config.toml
num_attention_heads = 10
vocab_size = 2048
norm = "rmsnorm"
norm_eps = 1e-06
bias = "none"
init = "normal"
init_std_o = 0.0197
max_grad_norm = 0.5
MLP neurons of a small language model. Each row is named by its layer, matrix (up: input weights; down: output weights) and neuron, and shows model dimensions 16-143. Each number is 200 + 40 x the weight over its row's rms, rounded and kept within 0 to 999.
After each neuron's rows, "fires before" lists the tokens most often just after its 100 highest values on Wikipedia text that the model never trained on.

L6.up499,227,167,133,206,177,205,193,194,238,161,172,180,137,264,223,199,191,166,162,193,230,206,222,243,149,202,151,223,250,220,140,207,137,170,209,208,212,221,227,168,163,273,202,240,183,220,184,234,250,108,157,177,192,188,163,221,185,187,201,153,161,189,223,192,275,116,112,282,201,284,169,228,240,190,178,208,183,179,230,230,202,118,282,249,227,224,255,176,130,134,273,182,198,189,224,142,195,159,244,219,264,166,171,235,113,139,238,211,184,161,210,217,161,147,196,221,256,144,253,115,170,227,209,176,181,175,134,214
L6.down499,153,162,159,197,166,169,119,244,224,164,290,167,169,180,239,220,139,262,211,167,176,145,192,302,151,217,223,168,76,227,184,155,236,177,168,149,208,259,199,166,199,234,120,177,207,179,185,151,249,149,234,193,226,135,234,220,234,159,190,136,261,234,181,169,197,214,235,182,202,192,176,227,146,237,194,254,226,265,210,280,241,189,145,232,239,241,275,178,206,155,213,185,186,161,236,163,230,217,193,181,230,182,250,201,202,196,149,180,146,210,268,186,141,229,192,204,296,201,123,176,213,199,305,175,263,165,202,223
fires before: "s", "ed", "t", "d"

L3.up1051,186,201,154,210,180,122,165,241,197,174,173,143,269,138,176,199,205,209,235,199,177,213,210,254,195,166,207,171,220,181,181,182,199,226,258,256,198,204,183,187,171,236,199,184,208,174,169,219,241,199,226,181,213,196,243,189,204,220,226,172,180,217,105,229,243,163,228,189,189,241,177,190,256,148,148,246,198,217,199,90,215,108,218,203,173,208,190,166,240,228,257,242,262,258,207,222,238,169,213,258,211,99,240,209,270,243,202,179,207,194,247,218,219,244,140,240,188,225,149,211,143,257,229,197,231,214,225,196
L3.down1051,267,154,176,106,183,201,232,232,258,175,331,255,182,189,202,281,207,195,150,148,206,190,129,88,228,128,181,218,220,240,188,132,257,244,156,125,215,253,150,138,201,276,224,129,269,160,225,219,211,168,228,228,173,148,210,204,212,157,239,254,213,168,174,191,164,105,239,193,240,216,193,198,200,192,235,182,247,186,156,258,170,177,264,239,172,230,217,120,140,216,243,166,139,230,181,244,215,233,272,157,99,235,245,228,175,88,151,212,149,177,194,237,145,181,182,165,216,143,192,209,199,215,175,122,208,101,223,249
fires before: " |", ".", "2", "%", " million", " m"

L6.up171,194,184,255,182,191,236,155,165,144,202,165,198,150,118,224,164,234,256,163,166,203,197,213,219,138,176,160,238,307,206,172,159,98,247,180,155,225,211,185,193,225,172,178,181,183,87,181,183,197,224,214,188,201,182,165,119,226,177,221,162,189,161,165,189,231,224,259,176,104,168,228,187,213,212,211,212,195,257,198,184,178,190,200,49,167,189,190,222,168,189,214,177,136,231,213,195,186,212,155,200,165,225,202,201,165,160,233,221,229,222,228,172,168,203,124,187,139,216,234,207,248,216,207,219,234,194,159,245
L6.down171,220,171,171,203,201,220,171,230,230,178,200,173,197,165,239,177,196,214,193,193,199,191,256,156,145,288,237,213,173,173,206,191,166,191,134,228,171,115,257,218,198,163,193,238,170,179,223,188,257,185,211,128,258,102,204,177,257,237,193,192,157,181,183,167,131,243,246,229,241,227,182,166,211,160,260,185,222,169,156,203,241,274,194,254,94,129,173,259,217,113,211,228,322,266,146,247,232,218,150,179,176,226,147,155,188,203,197,178,172,179,183,180,133,186,165,215,218,186,176,280,203,103,250,264,162,208,243,219
fires before: ",", ".", " and", " (", "\n"

L6.up777,175,153,145,206,201,240,142,204,205,184,140,235,205,264,236,235,190,133,183,203,212,188,234,229,165,179,188,207,186,179,168,201,149,225,212,223,154,201,168,187,245,160,214,195,296,234,196,211,174,233,227,173,223,229,195,230,182,171,252,240,176,216,294,125,175,200,232,262,156,228,94,150,233,196,229,254,226,182,207,154,231,187,215,202,173,190,246,175,195,155,235,241,227,192,187,191,210,186,249,193,228,192,186,212,246,247,157,275,244,183,174,184,230,261,281,256,223,272,229,209,184,171,195,154,180,172,107,236
L6.down777,231,293,143,186,187,268,170,210,141,167,184,239,142,192,246,207,99,212,218,154,276,149,235,248,185,223,305,215,160,215,191,158,189,159,258,163,193,132,250,172,168,226,240,203,196,240,164,222,212,135,272,216,248,220,250,262,170,125,152,262,132,173,106,220,205,61,164,232,195,207,210,175,171,246,195,213,215,232,228,255,282,230,165,170,114,231,226,189,268,157,192,185,180,139,154,205,181,153,204,197,223,245,162,241,171,196,165,185,237,234,183,193,182,140,249,234,211,166,127,234,213,160,181,244,207,202,185,198
fires before: "ed", "ing", "ant", "s"

L3.up216,261,203,214,222,207,197,164,195,229,133,169,253,152,205,220,211,266,204,205,179,180,244,200,224,214,175,173,186,282,209,168,207,199,144,177,150,237,208,218,208,197,156,145,237,224,167,276,221,197,136,257,199,222,193,219,172,188,166,241,125,178,127,240,209,139,166,242,160,118,218,218,216,209,170,254,146,129,203,246,161,218,230,205,113,142,157,231,187,125,210,110,143,178,273,120,218,139,182,152,240,199,169,202,181,192,234,294,197,179,121,233,165,158,181,161,212,157,159,212,186,240,202,314,215,117,209,142,213
L3.down216,192,238,251,178,98,186,197,176,159,222,183,137,218,193,222,210,178,223,181,255,216,184,198,194,177,219,263,201,198,236,266,169,155,236,179,284,226,132,213,167,181,175,231,129,184,213,146,177,190,126,162,224,136,180,204,238,299,219,173,239,163,218,130,181,241,198,261,180,185,238,183,199,194,242,251,201,183,217,212,166,188,169,133,213,154,159,167,227,281,186,194,159,203,272,238,209,197,215,185,270,159,188,216,182,184,191,235,156,266,215,170,213,140,183,249,150,179,195,199,252,154,169,178,235,198,171,222,168
fires before: ".", ",", "\n", " and"

L6.up781,161,197,126,124,240,228,176,203,207,208,246,210,153,178,266,192,163,288,177,192,179,238,199,183,238,187,142,168,253,178,209,224,256,184,204,254,227,171,220,258,222,202,164,250,237,292,259,280,227,208,198,165,156,196,209,243,193,219,195,247,214,181,149,185,166,170,204,207,241,258,206,155,234,77,219,140,171,221,162,269,220,187,155,181,153,161,219,169,155,130,158,203,228,284,174,259,259,104,158,217,126,201,177,150,178,163,146,161,128,199,204,279,238,197,253,168,154,137,205,160,186,210,208,245,159,261,193,194
L6.down781,215,184,307,178,188,183,196,191,123,169,148,148,197,145,247,182,230,186,179,158,209,218,235,186,175,212,220,124,100,230,72,175,200,156,222,152,185,184,206,249,115,223,205,205,214,191,205,134,248,188,219,205,149,196,238,132,233,188,144,229,156,194,206,184,237,193,210,176,143,207,176,154,135,318,220,225,248,210,247,217,211,232,221,216,169,206,195,174,156,238,154,150,254,207,167,164,187,210,220,208,230,182,149,195,215,146,265,195,256,215,60,244,98,160,152,172,214,253,217,171,205,144,273,189,222,198,182,240
fires before: " ", " |", ",", ";", " U", " and"

L4.up317,142,227,245,141,225,210,262,195,191,233,235,192,240,225,221,197,195,221,191,177,165,205,209,191,262,60,155,205,226,258,184,174,186,177,202,253,213,218,167,136,216,212,143,189,234,186,231,229,180,189,190,158,137,245,220,234,191,236,165,199,254,183,150,173,194,137,256,178,241,216,176,174,197,142,138,199,98,209,154,207,236,168,194,233,192,209,160,210,229,205,169,233,144,235,227,191,230,194,231,158,221,128,160,178,229,220,197,118,171,153,222,191,237,243,198,233,209,236,178,268,240,242,228,174,235,133,231,179
L4.down317,197,182,229,165,139,286,98,220,179,248,206,156,215,184,154,272,187,197,211,168,234,206,215,152,204,152,193,134,214,198,210,254,168,187,206,183,177,215,221,208,200,222,157,185,215,156,155,178,245,204,261,180,136,153,267,186,212,151,211,192,165,201,191,200,191,143,237,245,210,191,165,143,220,177,232,154,219,227,205,208,216,203,299,207,171,189,176,175,245,168,113,197,232,220,197,218,332,231,213,183,233,242,237,172,166,216,151,170,189,118,156,179,218,190,225,285,176,265,214,238,148,171,177,151,241,228,191,112
fires before: " |", "}", "\n"

L6.up689,215,165,119,186,201,202,265,199,181,227,266,207,210,92,134,149,207,174,175,267,161,199,190,243,208,174,231,123,197,213,173,227,167,116,223,202,174,191,165,168,165,130,244,183,173,257,188,186,203,230,165,278,207,226,244,133,212,243,201,238,168,231,112,262,210,169,234,226,152,128,132,223,184,239,206,187,221,143,173,214,225,232,152,182,188,86,173,226,158,166,187,156,183,258,227,122,222,153,135,242,202,197,162,139,230,229,168,225,233,216,183,245,220,221,238,174,191,196,175,211,179,130,188,198,210,224,173,201
L6.down689,201,169,182,260,176,167,249,209,223,188,274,216,99,194,182,168,103,212,211,227,161,219,183,211,198,204,141,207,258,224,163,158,173,157,167,259,261,178,211,235,123,204,251,149,199,187,181,246,176,136,225,189,91,257,252,185,230,215,205,182,214,246,225,212,254,285,275,202,185,237,200,123,250,150,179,215,228,164,193,182,235,143,144,88,174,141,228,183,209,196,182,105,140,193,181,186,216,186,265,203,287,225,152,154,229,180,249,132,181,200,99,179,175,260,191,121,175,193,209,192,207,144,283,259,164,246,156,175
fires before: " |", ".", ",", " Division"

L6.up945,210,151,200,176,173,182,163,223,144,193,200,188,171,222,222,115,201,201,252,193,191,164,241,267,166,242,242,139,157,192,131,247,251,204,245,228,204,213,198,241,270,184,263,219,139,136,144,117,178,254,152,143,181,117,218,131,187,181,217,143,185,180,195,143,194,161,167,144,234,175,134,183,258,192,243,152,178,237,223,174,222,268,159,155,172,162,102,163,214,240,110,188,262,287,248,173,259,123,131,217,164,189,213,190,168,179,273,233,219,206,166,206,158,229,186,239,189,129,201,246,213,209,168,214,194,217,174,226
L6.down945,196,269,172,175,191,216,202,171,182,216,192,205,210,145,230,257,218,250,202,195,238,172,231,204,225,214,248,268,152,205,264,193,224,261,108,220,241,183,213,193,211,137,210,141,214,244,191,275,223,135,231,202,239,276,205,225,242,270,128,226,142,234,189,152,193,222,233,252,204,167,229,231,201,214,207,233,116,236,239,213,241,205,176,241,171,180,197,157,211,178,217,178,192,208,108,191,186,223,236,160,212,184,254,217,211,245,160,131,164,151,164,223,262,123,258,169,151,131,191,221,177,150,203,208,285,287,254,143
fires before: " |", ",", " (", " was", " in", "'"

L4.up1137,127,196,186,189,266,192,246,251,184,258,159,173,213,244,230,192,200,276,179,198,213,154,221,183,175,156,201,230,166,127,244,196,272,161,206,207,153,167,184,258,228,175,214,209,177,179,191,220,248,235,211,167,218,192,167,187,161,199,234,81,230,153,174,187,226,199,209,170,159,227,221,209,240,232,133,235,196,208,199,251,177,172,182,196,201,143,184,259,183,218,234,195,192,158,215,149,234,231,194,189,167,177,255,223,275,204,244,253,204,192,157,131,275,201,186,173,287,224,178,155,234,218,236,195,237,117,163,156
L4.down1137,103,242,188,237,188,191,203,151,144,206,232,161,234,163,178,215,142,227,223,144,187,220,182,194,196,173,162,226,190,182,278,200,122,190,158,213,244,212,169,225,254,246,242,220,160,199,128,237,205,172,165,189,164,244,163,119,236,134,221,205,197,219,180,228,219,188,206,264,253,215,282,121,129,235,123,207,261,185,233,278,206,193,186,221,161,198,171,243,225,207,118,208,190,207,172,135,246,209,266,210,214,190,190,257,180,271,237,232,179,181,190,157,153,311,220,174,171,211,156,150,240,236,197,270,175,213,122,163
fires before: "\n", "-", "The", "S", "In", "A"

L3.up630,197,230,248,197,212,216,281,230,172,241,204,203,159,211,235,185,217,218,190,170,148,155,230,206,166,168,242,286,280,241,129,262,223,227,228,269,223,193,194,191,207,163,152,259,213,179,214,216,192,197,238,234,225,219,229,207,172,190,230,179,269,157,196,221,239,263,198,164,201,275,166,270,205,147,169,177,186,238,165,213,274,218,183,206,208,111,239,257,282,219,172,260,217,169,205,195,240,201,230,204,199,161,182,215,263,351,226,218,195,181,189,202,196,139,157,201,218,236,198,190,174,162,191,193,186,229,173,238
L3.down630,252,216,193,235,260,200,167,190,148,277,207,309,204,169,193,185,178,198,270,155,96,275,287,209,137,220,171,269,212,219,189,217,197,117,177,126,184,191,122,240,168,152,201,216,193,155,209,275,206,238,201,190,188,173,214,142,192,308,145,165,255,228,146,219,219,192,180,259,176,192,247,209,183,236,175,216,165,180,200,198,277,297,157,235,224,170,198,198,255,232,156,237,197,266,184,122,236,136,164,272,219,239,238,162,248,213,245,200,231,113,177,222,144,195,166,139,221,260,266,269,223,194,235,174,174,232,217,129
fires before: " |", "–", "–1"

L6.up837,259,211,187,282,233,231,171,285,187,176,204,239,209,219,179,157,195,178,209,198,183,171,165,157,255,215,186,169,253,181,168,180,178,202,162,243,203,198,187,189,268,194,195,208,138,185,243,114,280,153,181,244,222,191,164,263,119,276,242,204,223,211,233,242,270,173,212,171,169,228,177,214,236,117,211,169,191,205,234,167,182,182,206,198,223,238,174,242,188,133,217,154,212,242,187,161,191,181,272,215,231,218,158,267,274,294,148,144,236,161,179,171,211,177,165,147,128,202,230,143,212,216,237,197,232,171,151,210
L6.down837,145,162,157,273,179,207,257,217,236,148,232,212,170,246,222,186,162,135,241,191,182,214,243,231,277,224,181,171,287,198,213,147,243,165,204,173,207,211,189,161,161,200,207,200,129,228,190,227,147,190,174,235,146,154,191,255,185,217,265,242,118,244,201,267,307,205,205,156,167,226,273,248,210,194,193,198,226,163,164,253,152,244,172,210,183,226,202,192,158,122,270,152,237,211,178,168,177,199,236,241,218,220,212,185,349,275,215,180,243,124,258,202,185,215,254,201,166,205,235,197,224,195,195,256,197,151,194,163
fires before: "y", "dy", "mb", "x", "s", "b"

L3.up885,191,200,189,200,192,214,227,251,195,165,231,174,210,183,225,182,212,193,172,211,154,167,171,187,206,159,192,226,212,166,248,249,151,121,226,173,252,187,121,157,194,208,256,247,120,215,240,218,257,225,180,231,142,322,227,292,190,101,197,244,215,115,226,165,204,198,258,193,210,233,230,156,179,162,231,238,163,184,259,249,211,180,163,242,190,259,269,237,209,219,256,223,198,181,271,165,302,219,137,151,210,190,153,223,170,161,263,254,203,251,305,168,150,207,232,199,207,201,158,212,147,171,173,247,208,225,225,214
L3.down885,122,145,274,170,185,178,256,230,178,165,229,176,221,184,142,192,251,135,133,132,207,213,238,77,176,169,196,137,195,224,273,179,214,254,153,260,212,198,195,251,254,275,146,164,199,183,200,185,182,255,176,145,156,180,232,164,259,136,159,185,196,173,164,170,162,230,146,151,164,181,203,168,159,179,202,231,201,203,184,177,212,194,198,186,164,135,175,177,181,244,208,185,188,242,202,135,209,169,237,228,210,180,228,198,163,190,244,218,286,153,181,305,179,165,237,204,271,181,243,180,275,261,221,201,157,213,225,226
fires before: " |", "et", " ", "tch", "am"

L6.up959,211,228,240,235,151,246,199,203,184,131,172,244,184,299,215,157,240,165,135,240,188,241,222,201,198,220,138,130,217,147,208,198,202,118,196,190,188,196,173,196,211,205,140,84,229,340,173,217,296,220,235,228,201,199,251,197,203,240,215,166,213,196,209,210,200,208,185,222,160,181,222,202,146,95,182,243,192,239,231,188,254,233,226,178,213,146,226,196,233,267,234,226,177,214,213,182,165,109,195,110,170,166,176,190,151,257,286,173,225,205,174,190,157,175,202,217,182,176,189,194,176,265,203,183,250,194,251,126
L6.down959,184,188,208,240,199,177,153,223,219,190,156,175,184,217,207,180,196,170,146,169,124,244,176,215,208,195,158,154,164,186,231,164,248,133,227,188,182,222,221,157,272,245,173,207,181,226,208,250,241,245,182,224,167,210,172,229,185,198,149,283,195,228,255,116,174,169,190,179,202,237,255,204,156,268,298,164,145,228,167,191,260,179,263,266,172,158,193,94,232,210,144,177,130,258,198,161,177,166,168,205,205,86,211,161,330,217,242,227,222,236,149,187,205,192,142,166,151,233,145,182,187,146,156,192,250,249,206,223
fires before: "\n"

L3.up660,122,268,216,288,217,124,208,211,169,276,150,239,174,197,149,131,205,173,206,206,204,253,233,149,224,174,192,110,189,175,153,224,187,116,144,239,225,260,178,169,241,151,213,176,216,223,185,201,114,241,162,176,202,135,274,146,296,174,217,122,120,215,156,185,234,180,200,174,165,137,195,174,213,163,210,233,183,185,212,234,215,213,136,169,191,239,162,174,175,217,146,215,228,258,146,162,148,183,180,215,205,237,196,253,184,208,216,184,237,249,186,203,194,187,251,267,220,188,202,222,187,163,199,204,194,181,267,183
L3.down660,206,150,224,208,218,296,173,228,250,167,140,227,193,187,197,186,165,204,189,247,211,163,192,264,212,228,192,128,218,202,235,185,209,142,189,202,145,151,173,189,185,193,137,194,283,131,199,234,204,151,210,233,124,206,224,183,176,234,261,199,233,215,202,231,170,246,202,172,206,172,222,166,105,286,217,183,217,208,178,254,232,258,174,226,171,183,217,183,215,191,231,210,218,238,185,277,161,180,179,229,219,140,225,232,254,226,206,173,172,221,203,220,173,180,218,148,212,181,136,194,130,162,284,212,181,213,206,270
fires before: "\n"

L4.up938,219,164,231,227,171,162,269,240,243,210,186,224,174,247,231,241,188,194,197,200,172,220,236,192,249,197,167,184,242,173,101,191,139,190,196,218,163,134,205,194,136,204,114,191,154,228,190,254,216,191,172,232,192,196,163,167,278,218,148,196,127,159,190,174,192,217,224,146,146,254,147,209,196,193,231,174,160,124,216,212,262,213,197,214,198,139,174,224,217,256,208,253,193,204,196,234,210,111,177,178,155,177,124,234,219,236,198,282,202,175,195,130,200,82,170,219,224,221,219,245,200,155,201,167,226,236,197,184
L4.down938,184,178,205,195,218,155,221,265,242,242,202,171,211,231,218,195,164,233,201,158,156,219,263,189,202,120,198,188,252,168,211,116,267,186,249,192,149,169,145,173,197,161,193,233,161,278,181,222,244,217,139,236,230,207,171,177,252,132,167,203,139,163,214,175,216,269,171,109,225,275,157,167,163,242,175,221,148,145,225,260,223,199,235,329,152,181,209,156,231,267,266,188,204,246,209,226,210,183,229,184,218,187,138,261,275,218,191,246,220,185,159,239,199,176,156,178,248,308,107,176,182,207,235,176,238,271,295,145
fires before: "\n"

L6.up1055,160,202,211,195,204,256,192,203,221,267,233,163,203,183,166,194,178,180,149,227,186,175,183,162,100,167,238,186,121,229,193,230,150,266,212,194,151,253,221,191,228,175,208,130,138,243,207,151,192,142,202,139,144,150,222,180,192,123,206,168,137,215,217,167,108,170,129,234,243,222,138,214,235,255,217,178,174,157,220,213,186,236,198,91,190,179,177,200,250,204,175,170,182,308,191,198,294,213,98,207,219,175,183,115,84,205,215,276,257,162,218,196,160,206,234,263,189,94,248,174,136,165,190,166,179,182,209,218
L6.down1055,190,222,209,227,165,138,145,218,209,124,136,195,217,169,188,209,198,273,191,210,158,278,232,208,248,154,191,194,156,191,255,137,271,178,192,174,173,137,195,232,242,263,216,206,218,190,176,225,184,201,180,211,158,204,167,208,266,232,154,213,156,151,225,183,202,237,287,183,213,218,278,211,149,207,161,179,208,297,199,192,248,133,124,242,199,239,238,126,217,164,251,153,163,197,169,177,93,232,283,226,209,187,134,239,266,225,171,144,224,174,161,273,171,114,159,153,212,235,129,225,211,160,163,215,187,189,174,202
fires before: " |", ",", "\n", " (", ";"

L6.up212,171,246,161,216,163,189,169,128,141,225,190,237,228,236,179,252,124,237,224,207,153,243,181,256,206,245,204,298,236,250,179,235,228,227,124,207,249,241,239,194,154,219,211,203,158,276,165,197,223,168,186,201,246,232,253,235,173,209,216,157,243,178,182,146,224,107,133,210,246,206,189,172,134,111,165,189,210,208,203,132,220,168,217,240,237,195,158,158,179,208,205,216,99,224,245,163,166,175,181,172,218,223,213,246,228,239,168,197,255,182,212,217,310,156,139,143,162,190,188,190,212,173,237,178,173,174,235,263
L6.down212,208,267,172,231,259,213,242,142,210,182,210,190,249,218,226,155,230,203,248,167,210,251,222,207,233,280,214,176,164,210,218,142,185,193,224,173,195,232,213,204,199,214,136,224,173,222,181,244,239,246,193,220,170,235,241,151,209,133,197,127,239,202,265,203,176,210,197,156,160,118,177,267,251,176,276,194,236,148,199,192,205,141,143,129,177,181,177,229,208,178,204,191,183,239,165,170,208,234,173,133,186,225,193,179,195,189,212,268,316,195,199,173,170,202,199,166,216,200,147,152,89,175,161,213,205,186,193,222
fires before: "y", "ies", "ing", "ic", "th", "s"

L4.up609,212,225,168,174,157,193,150,190,225,192,162,145,170,256,223,152,227,167,112,248,241,192,226,165,149,241,184,185,185,156,161,170,267,221,186,203,104,259,238,128,199,217,135,199,248,256,246,170,233,211,218,268,183,259,153,166,210,198,219,215,207,209,154,190,209,176,131,219,265,195,244,221,176,164,157,188,165,223,208,200,199,208,197,151,220,200,227,141,205,175,168,230,221,252,224,185,176,263,187,172,268,221,244,142,199,226,247,172,259,236,222,247,236,284,194,251,183,180,218,274,190,242,144,197,278,124,169,221
L4.down609,175,173,136,185,251,263,176,231,185,190,244,240,188,205,191,263,218,237,119,187,162,251,180,202,229,204,178,149,197,197,216,177,222,223,159,167,167,284,258,203,234,200,168,190,172,179,248,202,186,290,221,243,212,210,218,196,271,185,186,201,175,178,331,215,156,207,217,174,232,209,209,241,221,170,215,196,250,236,202,193,243,247,214,156,230,166,175,124,231,152,301,230,186,148,213,250,250,175,254,138,153,245,152,165,167,211,179,276,174,179,216,124,221,174,152,204,200,337,179,203,180,155,230,171,264,254,282,243
fires before: "\n", "."

L4.up565,269,198,227,194,211,201,212,150,244,229,205,147,231,248,134,137,271,166,148,244,121,269,224,237,206,238,168,160,175,157,182,201,222,205,199,166,184,241,245,216,287,171,202,177,192,201,143,144,182,215,202,237,191,170,209,141,182,201,297,157,184,178,122,202,195,213,224,262,228,246,198,191,231,226,173,188,119,248,223,222,196,283,176,139,143,237,160,126,192,193,146,181,256,183,223,191,229,150,228,218,160,115,176,222,201,208,165,152,304,188,139,198,122,220,177,225,118,171,204,231,224,150,207,207,231,112,217,242
L4.down565,176,153,224,294,116,177,155,249,161,206,205,207,198,209,226,206,164,217,235,162,209,180,206,275,255,213,217,264,216,286,224,195,208,194,161,231,188,171,206,181,237,268,253,228,175,230,219,254,146,161,156,223,198,121,141,187,199,224,215,159,157,231,173,150,181,178,242,247,231,212,221,148,176,263,254,205,96,263,201,184,213,82,227,225,188,206,204,212,199,131,241,141,181,247,202,238,204,299,206,236,259,192,103,239,219,225,254,166,247,262,202,229,153,179,243,143,170,192,153,216,247,125,258,244,232,203,132,188
fires before: "\n", " |", " and", " (", " is"

L4.up69,195,212,223,154,257,190,259,151,235,222,232,232,131,177,196,211,215,268,199,212,152,213,204,211,128,168,219,193,190,178,193,191,227,215,249,187,225,274,174,138,99,185,113,182,257,234,228,152,258,206,225,189,229,221,238,163,261,100,230,173,211,233,203,144,200,142,142,245,225,194,209,229,180,171,157,189,208,200,212,148,214,182,199,208,154,199,260,286,244,228,249,227,191,260,168,178,226,232,258,215,178,223,198,217,216,166,194,233,233,268,139,314,286,203,170,213,185,204,277,226,142,283,210,183,186,183,123,177
L4.down69,239,281,290,177,212,177,249,177,149,197,214,224,182,149,205,142,189,178,247,153,228,191,208,275,164,167,169,215,178,164,195,151,279,199,229,152,185,154,217,259,194,227,181,264,249,141,149,190,171,157,232,177,222,214,223,192,222,152,212,222,209,247,194,196,154,197,225,252,236,105,242,276,227,149,229,181,257,167,203,212,202,234,249,192,145,247,204,198,245,250,208,268,164,166,208,218,203,243,158,237,210,172,308,224,246,258,233,221,201,209,217,98,182,283,183,202,220,217,160,273,191,278,188,136,180,181,190,265
fires before: " |", ".", ";"

L3.up1006,228,205,174,234,187,211,287,140,249,199,177,205,159,227,175,123,184,185,144,160,163,180,239,213,227,162,200,186,263,209,245,156,269,149,189,182,151,156,213,164,234,242,240,169,158,222,201,160,196,137,175,201,228,186,158,191,172,147,175,168,283,242,211,187,217,209,185,231,193,178,237,200,261,208,116,168,167,159,219,244,225,108,199,233,208,190,218,220,127,209,227,152,167,306,168,172,244,219,133,142,162,203,174,139,127,237,226,210,214,228,139,135,61,172,238,167,151,262,270,188,216,190,248,181,252,100,118,151
L3.down1006,197,264,118,256,124,266,216,254,138,234,194,196,188,197,206,173,156,154,124,209,99,241,222,272,155,211,114,194,189,232,240,236,154,140,161,204,120,149,176,164,125,199,223,214,142,249,169,181,165,166,149,231,266,232,203,171,166,232,253,203,149,195,211,201,187,187,169,158,207,189,211,188,107,249,145,224,274,225,208,184,271,186,208,260,223,179,158,249,201,211,198,191,162,225,157,228,188,121,138,198,238,199,210,266,231,241,248,165,184,291,178,214,221,207,208,221,181,191,202,222,187,283,202,229,241,210,179,250
fires before: "\n", "The", "S", "C"

L3.up484,209,216,224,224,159,177,196,135,157,226,159,226,181,262,228,112,229,187,175,197,282,214,208,189,161,223,298,213,219,229,124,168,238,181,197,227,222,267,157,205,153,170,101,161,157,273,261,184,182,223,237,242,175,198,273,197,195,244,251,111,190,206,213,157,120,212,237,206,160,193,194,199,190,212,214,204,205,188,239,235,207,240,218,198,191,230,200,114,194,189,242,285,205,158,164,263,241,162,112,144,176,190,190,199,161,227,204,196,243,163,207,204,211,146,169,222,189,166,211,149,194,214,184,235,173,207,207,188
L3.down484,223,144,197,217,189,224,236,215,177,289,116,226,179,230,279,210,213,248,178,151,173,229,226,236,183,216,154,170,266,216,154,168,248,108,211,211,92,159,183,220,206,246,143,183,209,257,252,171,234,168,188,246,144,219,177,250,248,222,203,211,138,225,259,155,229,226,211,195,189,193,199,196,112,227,235,268,232,155,241,156,226,197,190,290,163,171,223,229,221,211,202,208,214,261,221,190,160,159,196,200,248,157,167,223,172,199,202,196,203,222,185,213,146,141,170,224,202,232,166,211,170,159,139,167,254,241,285,230
fires before: "\n"

L4.up128,189,204,190,233,159,173,197,202,197,172,159,244,231,233,181,210,185,211,160,186,209,225,194,164,210,290,149,132,221,208,231,134,236,147,206,204,110,188,148,176,169,204,175,219,169,272,233,179,181,237,253,247,218,226,166,178,163,244,186,199,147,244,235,159,259,225,270,194,204,197,154,249,178,164,84,238,190,186,139,155,188,174,131,274,232,176,199,235,217,216,179,240,239,245,277,255,220,190,194,237,250,144,172,176,179,223,222,312,214,163,199,123,158,147,185,225,214,230,208,206,238,191,239,169,219,200,232,195
L4.down128,169,229,187,201,167,197,145,220,207,211,186,161,217,183,166,210,194,226,113,169,113,246,264,175,167,195,251,135,207,171,161,160,244,153,212,191,130,219,138,193,227,179,172,158,207,227,233,180,171,253,151,207,197,217,227,165,192,258,135,178,111,193,199,202,168,203,202,160,195,229,230,231,129,268,185,179,161,181,169,229,256,205,208,318,170,217,213,192,255,241,216,174,193,210,207,240,145,89,227,203,204,162,185,206,251,177,148,218,215,205,185,219,214,147,214,269,203,221,137,168,269,123,221,159,249,229,259,206
fires before: "\n"

L4.up695,185,141,171,230,198,249,204,178,169,222,183,198,215,186,195,180,188,247,233,188,277,220,190,75,174,209,257,188,223,207,191,227,263,233,274,228,366,186,187,206,198,183,183,247,135,191,203,190,270,222,229,208,146,215,272,281,166,223,196,212,212,231,214,156,158,290,236,202,215,200,211,205,247,191,190,236,205,240,204,264,235,191,216,176,204,212,128,239,208,160,233,214,124,235,225,175,196,202,199,150,213,174,128,228,251,272,143,181,181,229,255,213,160,111,170,231,263,227,195,207,95,173,177,158,216,243,238,202
L4.down695,121,214,207,161,194,229,144,216,150,234,228,176,121,122,206,227,213,289,223,207,127,142,218,183,224,176,197,250,175,250,270,199,170,229,271,125,151,222,238,244,216,188,248,169,201,190,225,213,102,200,224,203,210,191,218,231,164,198,179,222,208,145,162,225,151,229,226,205,202,288,251,266,217,218,157,197,185,146,184,169,214,209,175,190,243,113,148,168,241,247,228,174,228,222,185,212,123,151,171,273,237,150,225,172,264,170,188,246,192,259,227,169,234,190,207,208,213,179,237,181,172,194,193,216,242,223,204,229
fires before: "le", "er", "ic", "ia", " |", "ium"